python train.py --n_layer=18 --d_model=192 --n_head=6 --n_kv_head=2 --head_dim=32 --d_mlp=448 --vocab_size=4096 --activation="swiglu" --norm="rmsnorm" --norm_place="pre" --norm_eps=1e-06 --positions="rope" --rope_base=15300.0 --rope_fraction=0.25 --qk_norm=true --attn_scale=0.177 --bias="none" --tie_embeddings=true --parallel_block=false --init="normal" --init_std_qkv=0.0402 --init_std_o=0.0 --init_std_up=0.0402 --init_std_down=0.0 --optimizer="adamw" --lr=0.00287 --beta1=0.95 --beta2=0.99 --weight_decay=0.05 --lr_head=0.00714 --warmup_steps=307 --schedule="wsd" --decay_fraction=0.556 --decay_shape="linear" --final_lr_fraction=0.0 --batch_tokens=32768 --seq_len=2048 --doc_mask=true --train_tokens=181800000 --steps=5549 --dataset="wikipedia_en"
MLP neurons of a small language model. Each row is named by its layer, matrix (gate and up: input weights; down: output weights) and neuron, and shows model dimensions 16-143. Each number is 128 + 24 x the weight over its row's rms, rounded and kept within 0 to 255. Numbers have three digits each. A neuron's up and down rows have the sign that makes its largest values positive.
After each neuron's rows, "fires in" lists the words (lower case) most often at its 100 highest values on Wikipedia text that the model never trained on; "fires on" lists the tokens most often at its 100 highest values on Wikipedia text that the model never trained on.

L2.gate343:093144108144131100117124127079143119144092091157121086123105136175143099120128094113156130142135086146151123108124134151146118162164097094125124134118140149112139140127130078116121137152122122159143150193126117145062119116085110126164071162103136094167115124122098124087121124157109099119156109163128105153153143108132135054145094151139149093161109114124161076129140094168098124119127
L2.up343:101168094175108116131126138097110092105112108155124119126123136177163115123156160119092068114122150170126145114136107170121113100141092131114150105130148137084139148132157100112084153157140127091123127152131124110094112121103132130157133177125143169127123122108089136143088144153125102150118131164165115131158173116140103096146110161169137145144163133147136114113161133152151131122118
L2.down343:150132129141124095145127117118151109124130147127141110085128123184165158127139139113129149124149130116108126108163123162149112146171121112119140130118128116102143125147099117157135138128140085140203089127130134086095126107092170103129106096152140154146113121113136113098107134140102162131156156135125120124162131138143137173146112119172141106109156122158150136113137116116086039164146
fires in: "who", "he"
fires on: " who", " He"

L7.gate146:122141127111156093134069104127081125137093164090142101108117092138125096103144144093134114074143165117114126160078125089145158146102144125165137103082121124148135110171150094146153090147147130160102114148119161100128090143167109107122146088144171102152180143131182081109112121149134109180118095126139111131150138152108113132116130144086130144159142131134141104118136102183090128111160
L7.up146:131113117191124141112118083102092137144100141164106085111074138082116123143100161123138096128076111100124115112116118102169123149119117141115166135162167129131113099135142091147145156112153144134093136099120153123167138147091098153099156111131152170139124105139133085123118127175140134144143143143096154134121139130133115136115111119106176087131173091110158104139110120123103150108126
L7.down146:161139128130119113109103135136115137158144160150122097084124148090110160170115140169126137125124119100151130071136106094152112112142171116127156093138111136113120121110139153138155127095085110181157123139136115119118139143126118113163105146141121172155113104129110115123101118165103112161134114108160139132129148130142162126155120076125138168137100139149154135096130115100088018108123
fires in: "this", "that", "film", "station", "song", "journal"
fires on: " this", " that", " film", " station", " song"

L6.gate154:084164130142106157104174161141112170150099138133118130088107166094144115107150158115172129131133141149084160126158200111131125133083099145129151127130157138093107167141116124142089119120121151163104148139134132144131133089160144125118129107132127100111067136093112129117141150113115115136129076088175111098149136105113138162108134146147133109142111142091120091118084122115119112109125
L6.up154:114114154108102165120101149130124151127133117123120106157173122122121165169113101201126107145163097124159134151165175123131114152119136180119140140110137132127085113103100072169092132135131109131120165125140140149127100128108146133099119121135125126116095128144134161101157122117105101115101125138114165133112170121122130077133114121108146084159155108144136136146110181118102166129152
L6.down154:136119132116148204135135146182139140128134168117168123140166120144123169132120143182138133127145107120138105131154093144140148143147140132106125151097118104110104142118123128093138108121132144154101108101140137158128092139110153127115121121125135081134104145088124167104145094155116130097134151121162139119135132148124150124128105105175106093168105144136146102141150141116120224166132
fires in: "can", "would", "will", "must", "may"
fires on: " can", " would", " will", " must", " may"

L5.gate113:108150125156104140070111127113137160158115123149139130100107105114124134174101162163139110094139101141113132151114142125127150163127146090130164132112108126100105176163101164153100163176125147112079157130117137136126128110096149126116147122156120151101104116165111123138110163063117089119132122129149098155131140167117107089077148112091133147116072156113116120122160126099122145193136
L5.up113:152158097177121150112123150109141125120096117109107131150140127100123132128136133125119155119162131137124088127077119123142138165185107090100113142134110117122111088136113120114148098142155149128136093155134172138114104120095151175160136142116176121117099089143086176144142160081131114117102128095092131147149157152135149091120108125086101084121087112108127103094089157135113131140104
L5.down113:134126116175128149133110143107166109134086089180132170094079147101142148131121136130141166134121139131136079065125155121108159121176122172103131120079140137130102129102124143123120113121152111105118123139151128096145084153129146133135100140135081133124177121155083161147131119154139133133139098124135147108137145154151138160105109088173111112118128122129117097119127134123148154191083
fires in: "only", "again", "scored", "never", "capacity", "capital"
fires on: " only", " cap", " again", " scored", " never", "ode"

L2.gate170:126117151131181178115118113115104144116132105107128096149154115154159127094153112135161094145096151114174117121152155109121146133131182137137136105106148146149164149100136153127144140117142106090144131065119135144130132124116108123087098156106085121113143156137116094110128107122096133118093093156118156137107134154133135149082141174123120119168153108143120150093114107095111116134083
L2.up170:082140153111132206081120138133142096118155120149113112141170118113124097059136151119162097129075117140146124122157130130153131084140108137143201114104134120105145111152157143128109135141110121142133115106119160120142129081133152120114123138094064170136131125120100174131133125154113124163143132150113132134155080159148124117076134135116176123107103106119128093110150148151132136129125
L2.down170:109127171147128130112113141132118129170147117121125130137173133140079109094140101157126132111153132134135140077149110156115088101140150147121148080094097146127107113123121133136103138122088126092141142138140143124152133113133148165129155114104123154106102128150099167093126126089098145143129143107166149111140105137145115153126172131118141127122127141093109093117138112123141000122149
fires in: "for", "with"
fires on: " for", " with"

L2.gate381:058137105198146148146161119110097144183130126109120130156137110127100123128095124160164161108157087120100121193149135111117138125145117134155160148137129107154102143110115132119092069101135141158165132135154123131171102116138137135107135105167126157106082125116106111125091129101103091137104119111096106104124140127151133107118116158193166107157105157110092109124154141119145155163132
L2.up381:131114136144151131136126182165099145139155150114112139074165141155104155110127181143130125122120123154094105105148124131134155138085150166134143113087124151094079160141094122167159140116091114135103137087144130157137104153111133113127122098134085145118127140145125168128134136150138136195097138114106143136099127109109106132058090121112148146159159176121160133127104185139113163130062
L2.down381:159175132095180137140121163198123138145122151101135139156114113102080183146121161141117122104085108139130151102107095132145145125124141126113132120075130141119129139170098089124117128126106095144149154130163111107158110116147140109131100107118128130126084116156115167083140178126109170177129123153106162118161128126157128139126142135166136134146134138154132130115122133147138155106152
fires in: "would", "will", "should", "could", "can", "must"
fires on: " would", " will", " should", " could", " can", " must"

L5.gate253:115130146107144140095138130066143170141134137136139163118164137111154133137118112088145102130131150128099134159124137148100149115131153110136128125112120116159178136096071114070160120125141130124136142133077139113096137163149130137161139153146109106129134141168146113107108148146114126095134094135112148162157150144125128120134145132136118105145138161107164174136087114091133150121067
L5.up253:090117114107154076155122143116117131152133131119135134105153127117174149134176103057115101103156134128067120143111119163120133121143155096145163115123114149109146131147110091073157167176124098103146145135106123085134126158174114131150073119104095132123118143126122110115172137157132085137153119111146173118133133109140154092127143134137104085116144121109133119091116165073144125128132
L5.down253:142126128176155153138114152088143141167125152117091124150126138137167147120120108100157159139116136132142124061146141140156101115139140125090133085125112115147112160095120114132142127149130146126106134110175122126113115180136104176127105120143134112102117113132109106160115138132116107141119092163127121094110130118128130083164132124132119091129128142158177173145104117081160124107079
fires in: "total", "population", "votes", "climate", "census"
fires on: " Total", " Ind", " Votes", "imate", " population"

L6.gate46:109114135145114122133141174143119153138098138140141114102115130108084056119152152114174166128133117163146137140130154150151138197151166100161142131112149151131128082116101131126151107113084120131086180086111135153106123112101109127132096155123115082141134127111127135122122095108133110161094135085116091139092073118107139090161151151070109092130088144171116137089125120158112106132128
L6.up46:161102139114105121152122079170094106133158156141126188118123126089166123131122160123103114119121176093146134163172109103159133137132152135121131115120145121155120113112117111094114156096144139093126110099151099144092100131097093120119131128122081069171150123090104097121123135109149111124127152137140102098162136144112208156150120166113143167150175090171092172146136104141135136144111
L6.down46:151092135098107179153128117109146153115095132114125139102118085104105120134113104127112108109134161123113139179167168110155130140125144134163128150116126152136176088133095127115126114091095156144130119143103118089074141120137117139088114110160051112150131151089123069126161126097176122113148158119151123124137142155132116153107134183084154147155125142108127191125096094129129121142132
fires in: "such", "named", "described", "in", "predators", "october"
fires on: "red", " such", " named", "ct", "In", " described"

L10.gate318:107127151123121128156149137146108151178090138100100124156135167156122115138082132141176095110124130172118124153141112149123107204121130163117089138127155139109101151139105115112141097143133089134144157101120139166124172141093174108091153137133148152122119168087093164096146164114113119170097145118068154145117139109117147107174120133112155163133100172129129120100119151152163130167113
L10.up318:129123103146117142186110140140123105142116121149120092101111136128102159152122152166100102100115139145142144109159178118134132092113111136107198111136126102142111138101107137146118131136142167120129158113136106103122135157104104081125153172119105136128105100125076134147121119103115168122096114150136155082112157133133160092103142141126093090122167122132142070195096142113152132103127
L10.down318:140121108167139140170146153109153141159145109099160143112179119152106092144117098180100130102152094081078121116137123137152115130114125108124093121062115181110161126134081138141121126081146116117139115124101144129198149118120125143148106156112139077092122134121149099103110136087075129110131132134119129143137135144124096104139102130162172142102157139152122146167116149141131123149121
fires in: "would", "will", "must", "should"
fires on: " would", " will", " I", " must", " should"

L7.gate83:117156156125149078118143159112079133157140152140108070144110177124110133156082155158142077117146100130141158151146125126166131158136151102145108126168111125093124184156129146097158122143143102175120098163125128139125123106118118096120131128117150153111123113165143099136138124136129080132138094115093106128116130092147145107161079138167178132196129152120138100088152148082116114114130
L7.up83:158158147140129073109121179104114129139117146138097106142121161148139138124095183136122107121117117162130151107103156141145108152126119122119126133140113161101144147121124129086165095151161084169157115139118145149136107132125154126082143090166152152136143162113146098170129127135091080124164123110124115109169162118125133103130110143160175143141153158130093071111145134122103091079133
L7.down83:145140110139108124115120153131154138132127103136093167121118151156133161141097132135128119112123118172102107094102126127170100120128115131123120112126124171121105118129078131123159134136108117143151129125153120121155130147154134134110132103150103151128141113098128132153110119164095123149156141116134105120159146139121102136117122143144103129116165127131120097135136111139141000097148
fires in: "the"
fires on: " The", " the"

L6.gate246:074184146151104159135169130143142184158148101094114125133166152101106115132162131177147124147132105127105146163152102098164150120095106149160132164137112135148121129169098122147131142095116120141110134103132158121135097118101145128137173136139116107115121114108152150169145099098122090143134087121135110127118116104145107114127065161139143079147141124103144122107109137096143189144111
L6.up246:105165145143134142163162143157130159145139139127136130091122149122093164108117138154140152155137110138150119136176121085157124123095120179126141141100105162133112105132099125145135100108081158111126127098164141139111114112158150145143154154123087134131126117107119167130142110115127123145126111121120152110149144130134085108098126137116136075127132162081083131172147122089110143134140
L6.down246:140141121118189165129142132139147089124124146117152158115120133140149170126110139158115144158116090129143143082142150146154106144136118174104158116119099159109077132113133131136131118119041126111103123115173103129114096135120152149171131151121160101152104122127099140129156183129098127166128143133128149112136124152114126129136111098169092091155130151143093097158151113103083142102176
fires in: "can", "did", "could", "should", "may", "must"
fires on: " can", " did", " should", " may", " could"

L9.gate116:164142132130108157143125126157091103144143150128094146135126145121130165193139126145117130130112072184099139133149124118216178120130089130155115099155094151107139126163103116132104132146145145152119117117103128125139124141125141069150165105114138122135089118129145119160124164140113112098113114163109131103136109137163161115127093156159170158152093178140152117106140155099099139109087
L9.up116:104172170149137136111061107107146133119169168078103108092110121143140111172192146144147135120145120112107126152142137154151136133089112130128093099173142128131148103123122146125157174155116122128101130154126156093141154155107150109169137126139146149118163137124166154152095119160113133115134108108149119102138106138117153130157099133127155137137135093115159131106130117121145108088134
L9.down116:121116169139101171124089116107122132132131141108144112127143122107145125126094108133124132155098119099111166116121108114150144133124107106120144104131126142159139097100133121132128105152162112130111119119105139105152124114146159137123182120116137139122123128127163140140129090125133165144128131048133123143136139141126156131169133123115127161112113164120153108145121134162121000093157
fires in: "a", "the"
fires on: " the", " a", "A"

L2.gate54:080139146135115090175118149107111090140115113130124130136118115138112154145141174142124115169153121135205124147130128138131131112080116116122161118114159115140161122116179107080119150137115112110151110156166107093106129129156165112125140163139137097142067086140130107112116129161127157131103138142136060139112154111101144115117099102118109152134119096124119119111134108156116134146129
L2.up54:123100124146089115100123113133159133120109099152095104142161146119111128120134116139109151155091113130097139148139129133117131152120076160136148145142105161147066122154094139126090163129176110099147140137155109094071069145092144074130134158100133067152133132141118138150109092098122123158127137148125103149161132082144145111153111156079133114131147141115129076115149135130133093124096
L2.down54:055134091142098132122112096137173122136135114150150115101127125117171197133138103139140145110172161139116134152150134128141116138106149167105157134125096099134135131147111126117126139120137109097180078164135120069089136119121175086111150118132152143108097131120162152151131129129133147150168101165125128108148148122133170117075172128184152139097138131117150105103133141047152093169159
fires in: "who", "often", "sometimes"
fires on: " who", " often", "imes"

L5.gate114:100131104149119122077121103111167110134163187093097143127128107099192071097132120143160118158163135112072128146095140094151158122126106141132084157132169126075148147180139079105143142159142156171116128153116130147146150129138078136114119089132137119135098123136129099126171158114103095146133088159091179108156129143145180137166142105111138145153139131134137135135096134148141130136108
L5.up114:133149106159145105211139126186118145137132130131188112161170134068135173157146125159113114104101140102138125130141156137154138140127115092150138134102143130159155107136157127111145130156122077089101149096151166130072125122112138096125105138139113116123097125110115118150096146087160140134143140133165148125159128127100154124123077150137115126129118125128082121151111140123149127160132
L5.down114:162148099151142121129112136136134121152141170143154143147167113108118118121133112145133104164179158128132129165058200114141127097102083142108126103163107084143145114148127097102101180131132123125083130150112139132133159158157121131107095152131149071124121104117086079135156161098147098121091065119164125120122114152119123174097145154140147122137135111104137111124143119178148158128102
fires in: "date", "title", "release", "according", "recording", "released"
fires on: " Date", " Title", "ording", " Rele", " ob"

L2.gate199:131139148111146160117129119103152102102126125121114091142150149110136122150138156097095093136109111161163116129156144075121098096108133121193154137070169109094150146133151128086103078115123156119130122085172113142120141114161141132121141114105101170148132110144098083135118150139110120107100104146141103128131125129123144130108098137151134122108159189147182131112107098142175135118071
L2.up199:098131105121175111111139097088126119107137159138137106093116164157138119159061148113141170142114143163147119102120079136108115151146116119122150132122146129156091098111158099110142109138091155118123111185106161122133127152155131139128117143173135124111129127139161097106120161110128096106110112079113116128100117102126133121130117095145128134149120124075169138141093133086122108112106
L2.down199:101137126193148166145111114066138128078142110151142174090138153115123090088076134089126111142120150132129144120122082079150137126127097140151114115118113171135118098100132132133155077120141140124106089146114188081127160131109139126103111116132136137141159125135126127125115141131109147162124102084113106134122134111101129077149102078084157117161152109093110146114103137146148083122113
fires in: "research", "total", "market", "data", "average", "size"
fires on: " research", " total", " market", " data", "mon", " size"

L4.gate428:136169121117135148178094155153135129147139116125093130163133148143163135134150133105126130116136118145120105150163128059114139141095149121163072158120136122103141133133135122105173106115099135132103097132126124113091097127120116125087153161083100115124116143170093137098110145113121141139080065105113140131109099102075167103093108135109126119151158145133204132138108144134145159134101
L4.up428:159144097173170192146091148122173115130106146159094126156129128157131127146141131105141130092136146143127113103103153073112112121123118121132108113143112142130164103107134106115148089153079112135153100126090131097128099121102096155124152146089102125150136127148095115106102156121125161111099083126130136114135110125101128101120119092123128128110153138113200128127129140129147168122136
L4.down428:154120129140151139119134143148154138123097103129128151138092118126121113135122113107140094109109148134150153076108153094123097113108115120067129137150132149118133107075116140145139102124082139136107104101082173133142112128118116129108102091142167120111094126078105116130107134155162166157137104128128146122073118147124151056117110149084101106098111107128124143152103093140159116106150
fires in: "total", "record", "18", "average", "1859"
fires on: " 18", " record", " total", "ula", " average", " Record"

L9.gate252:146142143110108103118175136135112163137138095152159067155127173146122149164126081123133146154151114154145124132141133140137154166125134120125091164162152135130097163133157140089138140130115099105100098113155137110138068115119118084127140123139076119091152149103150127103177146152126094119125114105087111152160107126117167128160159135127157159137122130165157142097097171078088116116111
L9.up252:156154148100112134117148148087143136154105125120104126141152143141118095140131103117156137133101105104148122101107150144145111141123145135125092127104099139125110120119138139098143112177116068153150111128089163110175091119121101091117129100152107151107171157123162090135102085128103105151170133107124111118148117143136158143139153072100099169095129153156093068138070148178128079079149
L9.down252:136118142164066124166083121099131109152151110114095109119141084135167092116158145114117120164094130118080121118111132082137131120157083115122167077112125168125153105134093071144122109128111091177117128121108109136165115134126101129151136092127133157134159127112169154136114114142144154141110123104166125106122159134143122124125103126111115126128180139114147082159149114167114036141134
fires in: "the"
fires on: " the", "ed"

L2.gate376:107139073117136129119156133150162146124117185113156114090134153182105125153124115147139108158100143144112108142054137162162159104104161114159127139127156129159119162123191122106142116122074159095086150126109098160122136096125148139124121104132172142114142140123126122134151127158126147166126094073148124123121102094103138159132139142156109117167159116124108123144136079119117096094149
L2.up376:130157132134111138134109135129163155150094107094122142139100119137108079137160129133175122154153140092122120116117126175128157119112142120124133126117141097127121093110114120093117128110090115142146136122137079187078097124106091105095094096163175177075172117165127118153138153099161158140168109114157140118095140154125154104153100151111119154138153093157157135124106097140109113143177
L2.down376:121123144143123149071122167138139143136074131126131149152088129124143141144130170112138112140146167116156125119164147136085132120112129131064141125127120134107127102135125140123114131128105125139196075093125129163132132146111080104163073169169116132116149129148116137104167131090123109111130160107102146087111155149128156140115141115115134165105141114114115089140142129181133102157159
fires in: "france", "years", "germany", "period", "europe", "paris"
fires on: " France", " years", " Germany", " period", " Europe", " Paris"

L2.gate188:096128093145082082131145138151109112108110179144100115107130175143116113104136124115094103110160151126212126155109161113155134127132125145154137137080140124168159157141161144120116110125107110102118096133126088128137125117170171159108104133138132136112075125084089150116134140168096137153132128103135088137117170145112145145092105109157142079165161117074125116073139142116119128123145
L2.up188:104154099122133115148131133109124118097133148094148123110112151161147151159128135118110141120103140084121082101081108139146096157088068148136072125093172148136143152159147144117093123115152128140122140122157122105125088104115157111143104164134138110189148117135152170142177113103103163164118157125158132138109124120119089104108122118110104153112129109107085140129072148132138127131164
L2.down188:153164088114116126162136123122162098130114123121157109124156129175164155131160143114121130139112144100101110116127164126168200128110132132104160066080140124155157090189159086120111150105130139110119111139127146121108119163131179122106155131109137168157139128151164156133110117136137122131146161162106103137153132124134121112108143139177124141147143113106116120117091151121106093140155
fires in: "who", "palace", "soviet", "catholic", "civil", "israel"
fires on: " Pal", " who", " Soviet", " Jew", " Catholic", " Israel"

L11.gate206:092194156166161141115131123132134131113135129126177097135146148135058116158080140136122120147155131137131090130137105138163131134135142160165126114167147097127133106162110138088114164138118144185114114153151139125122127138153090095137167132116139118102117104132124161114153096145108121137103096121120137184139193091136166131130144115132153142132163101107143138131098106139089115143118
L11.up206:149138115106141141081123124125115174109075137163105104093175100150102164101108123134158143112110135144179125123130108158139135130178123118112148151136129129133188136123172098111116131093178163108156161140162113119143172122100132091151145101146134130172095121123124135131132115147130109118126167119134175138109102120155109133122132158134179121139169140068156136142130122118100134090079
L11.down206:131104108121095128132170127140127094129132146152097141102135098162134138118111110127141160086124125126119128116122143139118096107138162133132103117145033127138113129116161124121123125128150143102120118162123105111129128161113139084110133144144129199127128093082193106151106125121116132165140104135171155165121153136130146137084129127143192137116135145128108148136097151116100085120101
fires in: "that", "it", "which", "film", "song"
fires on: " that", " which", " it", " It", " film", "at"

L4.gate129:137152139117168136099120141088132076114132123141069101165182086082105103111179151085187087134114116115136147134118157127143150097149124121136153122124132123122114104141126121152137139149137111157154126082119157183170092126096090128137122137130112130143167134138095127123145093143092108108124122144108154125122117124140141129119091114105127143154138118088141152104118131145140145125140
L4.up129:135122138109185152121156137112130089128117129148110123171178122121164093116176114092143098121114125121164129132107125113153131121151119129151163116132143135092135119090129131114154142134150120083153098073113151156169084106117115126129141173127143114142134162139116066125134126073080149119109149111084141096120118168153089150125102117120131101148131110138146175113132174094117130142098
L4.down129:072123160143135129134121098107132104128118141125129186135168123136095125100121124176121119121129140164171148113126148147122097130140133140119153089110104140104095100086107143130103149151129102120157154153146114145158108105112159177138160119139160165123121116170085156100113149101089126134113109113167135095168134111140099164140121141154101118103132142127092106133156104130140032103162
fires in: "under", "with", "by", "upon", "over", "at"
fires on: " under", " with", " By", " upon"

L6.gate279:126114114124159122116136112102164098115151127144148075144143122172105149092131129069176125145126188133137114139141106120118119152116096143142138065153116102123130093133113123106084124142127109141139148102169113121104132104140093118124131151121102112143139124140146108097165130154107164146091102121096104126093109150189098120138156136119135136145144127094164083100140144115133104109148
L6.up279:176125107154129136126161115136110098109136121142132087155133136127088090127105145081122057134108133095153122110104146140149117107130177157177126100138145166088156154118116142075151177142125089114107095086104197083165121133114126145114118145139075130104127146122148126120125145107142147111104128133115176144137106145105132163102125148140152132134163103117117135085138183109153133127128
L6.down279:127079145130128111122099098140117110140101136129138142151162113102104099099117127119103122128144140162182111137099135127111112117111092119142133058132131137125092119123112162128060121151111113133152110129173137093128130105127171155104130138088149121163111134166076149112150128093092123108101097093136134096138100140137091160163130150130104119135126138128127117108167093101080056089146
fires in: "for", "near"
fires on: " for", " near"

L4.gate402:118091085173089134128118097109109157140136107117166133092120128124119121126135133116141111145139127138145181116137131170132135126087100107132136127101114128136113128139120078163144128099126161145104120128141083126092089086143153124156145147143151127107101137127183144097183112123095148163088089143173142139107099124118145138106110150111150105123107100131110168126167124163117115105113
L4.up402:155128150155139116087125156133126165142119122125107148135116122097126099135152107130132126121106137137170094118100167140141145157132132112119115147114164113128125116145139124095089144128140138104121141126089123167114097146147081144099136094161142181137101134150146118137118113094110101143106120104124126175140128080099092130158150150148163165108172067119148110128134094123099111102099
L4.down402:098097101158127162090163165150048095110127137133150118135116133151123070140118083118113122121142131134164112118121140149122140125139161162066203133139142113142114152132147079125145120163134122146082106116129102150124097159130111101126080114147117144128141114096111118121128106095123123144110148127101123163139140122141123103139119112145081109104131157182096135146129120139116075091116
fires in: "series", "show", "television", "film", "events", "book"
fires on: " series", " show", " television", " book", " film", " events"

L2.gate195:133143135132063141108075106121104131135161114138079120151133154085123102139102115174129106140161125079135116137155136110112135116125098145136117151149146122090133170152099102121103150098153127114187124132155130104122163123114110111096149150108120054148101097122140118107142109089098106118124134146089153115158161099099159109137161129139149135149113165147153097145113074123116121127121
L2.up195:191155146172144157145146095138131117141115126133125130099158102074136148108135133128156140112100158109157117123118124188150125137160133151173095137140139129111117101119120168106123081122140153109121109140139175107122088135081155143134128135103139128146142102114100159138141099135119171122114160134116142158126095102119099115101071158180127115130127141135181126111122098106143112134145
L2.down195:174162102154124162117119115148158111116143093188142141172119118135098179150135141140111162160151128096119118147120134095068204125124089090149114160109132127153123127124172147123131108137142139119106166145156130151144123124119120147160129111122105146098137107169081101159143129102157116125108096152107120142123096149135126161138102098108136116159115145100132087126126138101118099184106
fires in: "only", "no", "again"
fires on: " only", " no", " again", " go", " appear"

L5.gate177:129123126118143174148114112117079172130116119141108140131148111133109137112135100115168102121105123150126129145100139105153195129093176103129129166057145113143098097113091144130147132149145130129098165134130134176111073135146099103121128114108142102139101079132135117131106099086156129158094091105109174124123138080146156122121129123109125136149137095140145111162110103126146129094106
L5.up177:122074116147129156177125127143117143122110089141093154099123106137129118112114098105169088128109101146151143091092118103145127121136166144075127156080155116143111115112120153136151116106127130143094164130099116160123097140127124118148118114109122125173104131146120131132136134121147168093086092146129168126122109127145159088140149098115120127113128087151129083154102142146120088088136
L5.down177:089106144187098144111144145086108093127110149140122107133095123162124149128138123112118150109066152121176101067127111139113090139072145130129154114157118155163121118069131117142107147138131136154092113112133122158127102132133139123143125103158104124154133122113084124143116123131092106098121148152122144155094150128156141103129118120147078145051129136100132115126108140108133086119167
fires in: "film", "series", "album", "species", "novel"
fires on: " film", " series", " album", " species", " novel"

L6.gate382:119137099104162119173146109150125135135150138150125099056125120120152108133150134139138049131172202112164128122127108091107150137135136147151148140131143130123117153128137129122159119135133149127092101128103147104122126108122134114104122117122183142122158082131137120092159122099133126153059143095132172126105144138107084125109116108106120094154132163109142141093114138128148109165123
L6.up382:125111125157126084140149094144119134107150177116148106102133204119152125103164187116154110145122157163098145096106127141147135161102127127141138096084149134088131124136123086114141163116142114082119113085134144124149150117158125165116175085159166123104166137107109140158127091112133095145101126097159162131112096101113103148112121130105077110129122108110123104150149150113159120148108
L6.down382:140146141128128123156105127137151119112144132133114128125147138134110123109155172123082140134114135126115104101152141136150132118128148150112157083103106146107120110119106102111093131112127137090145124106175179116129156145165107163116121078110115138111151135116124111152102115126139171092118104128157150112122119093114084133106153125165111128090140107122136160111165129082130144160150
fires in: "north", "high", "highway", "volume", "volleyball", "south"
fires on: " North", " High", " vol", " le", " high", " South"

L2.gate191:121177132088100103155131089146077146121155136137088103107123133129153108140129147128146144151130150115138134129127132075121130127137184143141142148081132099137141121146164134092114097101072111122089130149136078087122094158173148158183096175129150135127121095120098127126155134157135095141159103147104110140091138133103154135091102155145168124135118177148171120075105134144121147123155
L2.up191:109103104095133157157194147110146104100124135110166121105101088169165116141168124147174075138122159109163123144102145098135073143148087127134120114135146128107133091165107113090161141147140159153107106113104141105132133136144173132095136155141141106135129151068129119071119141128125105161162133150139121144133092111110103110111152113121122123138115147153191129144134176113118105109113
L2.down191:142138105143133134157180163121147096102113145116129158108131157125141098136106133151123104130145131096126143095136136097171135096157112138109139131107170107116101137133089155078150118118120108152124161135110111113152133129154163101090153116121147123147140163128123113127148156132165100142127152119144095130130147103171163094103147146151103137118175136131139143112131095139137124122138
fires in: "which", "total", "votes"
fires on: " which", " total", " votes"

L2.gate254:080115108116166066127123113145112104162107180049129135086095140134108146123121129138166155120126132142097114121137135110131154072104129134123132169138133113147091126174131135124120112117135136136097105130112092103127134099169135116052114147120114124150094095116137127133137135099150077145157100132124101130146181123119135122147114153091171132129121120112123140113120108153112129127158
L2.up254:137148092147133140135172100094116161144102106106114121100165133156115108060127085173134153138109152119168154117143141171146129164144142161152113098083127148104113098130087133113134125100114118158131100083164145141099111140159174163136102090096151150126149131127128135115130115137100131143149128126116100111140146109150134175104108084127129154128129140119177115111156142129117160140130
L2.down254:112165140140175113138140143124152077122112138087137173153127117159143152139128109144102137123113096111117136151111149134166152158148130144114133128098131139127099086124121095118152173147119115129164144127161099141094124150072177095096125137141149113113161107133134155110135132094136126131102101156094097107153091146162180140137114102165103099126111133148129120110171115118109078142124
fires in: "which"
fires on: " which"

L7.gate440:129123150171160088133144121129129145142071168130142130096124103122102101153143123103143188161173100153128148152138104095141163165135121105146117123095148137148131125176118130110129156133125117133114098150131141119137144117141144079098109139131180145127116132155137126074121110094086115117125097145114108164124064123129162125135105149098143098155098136142157099102126092100102137095145
L7.up440:091114147115146115126151127118161101166100136119126140074106121137135106135153165093105109132099113085088172122174123126159123174140128163115146111132112157136151068123109106136117120147171155088094149101145101108158144129112172116084127170123094140151118114135110143125126152128151146129113125116181166105134144092153153149118157157154146124126151128156110101161146200143085138126130
L7.down440:108100123098124120146093089122162094150107104138129144087092119143133128121129125131130114150109135115132135133136095149142150180133159128096169146110157126140158096145144105130121138166135140134140114145147108075144119106082131152113173159126113103133095137108157157111109120143119108153088133118161134132143115080141144110135112144143175082126142168109096049082187110142142141115089
fires in: "announced", "released", "of", "appointed", "named", "described"
fires on: " announced", " released", " of", " appointed", " named", " described"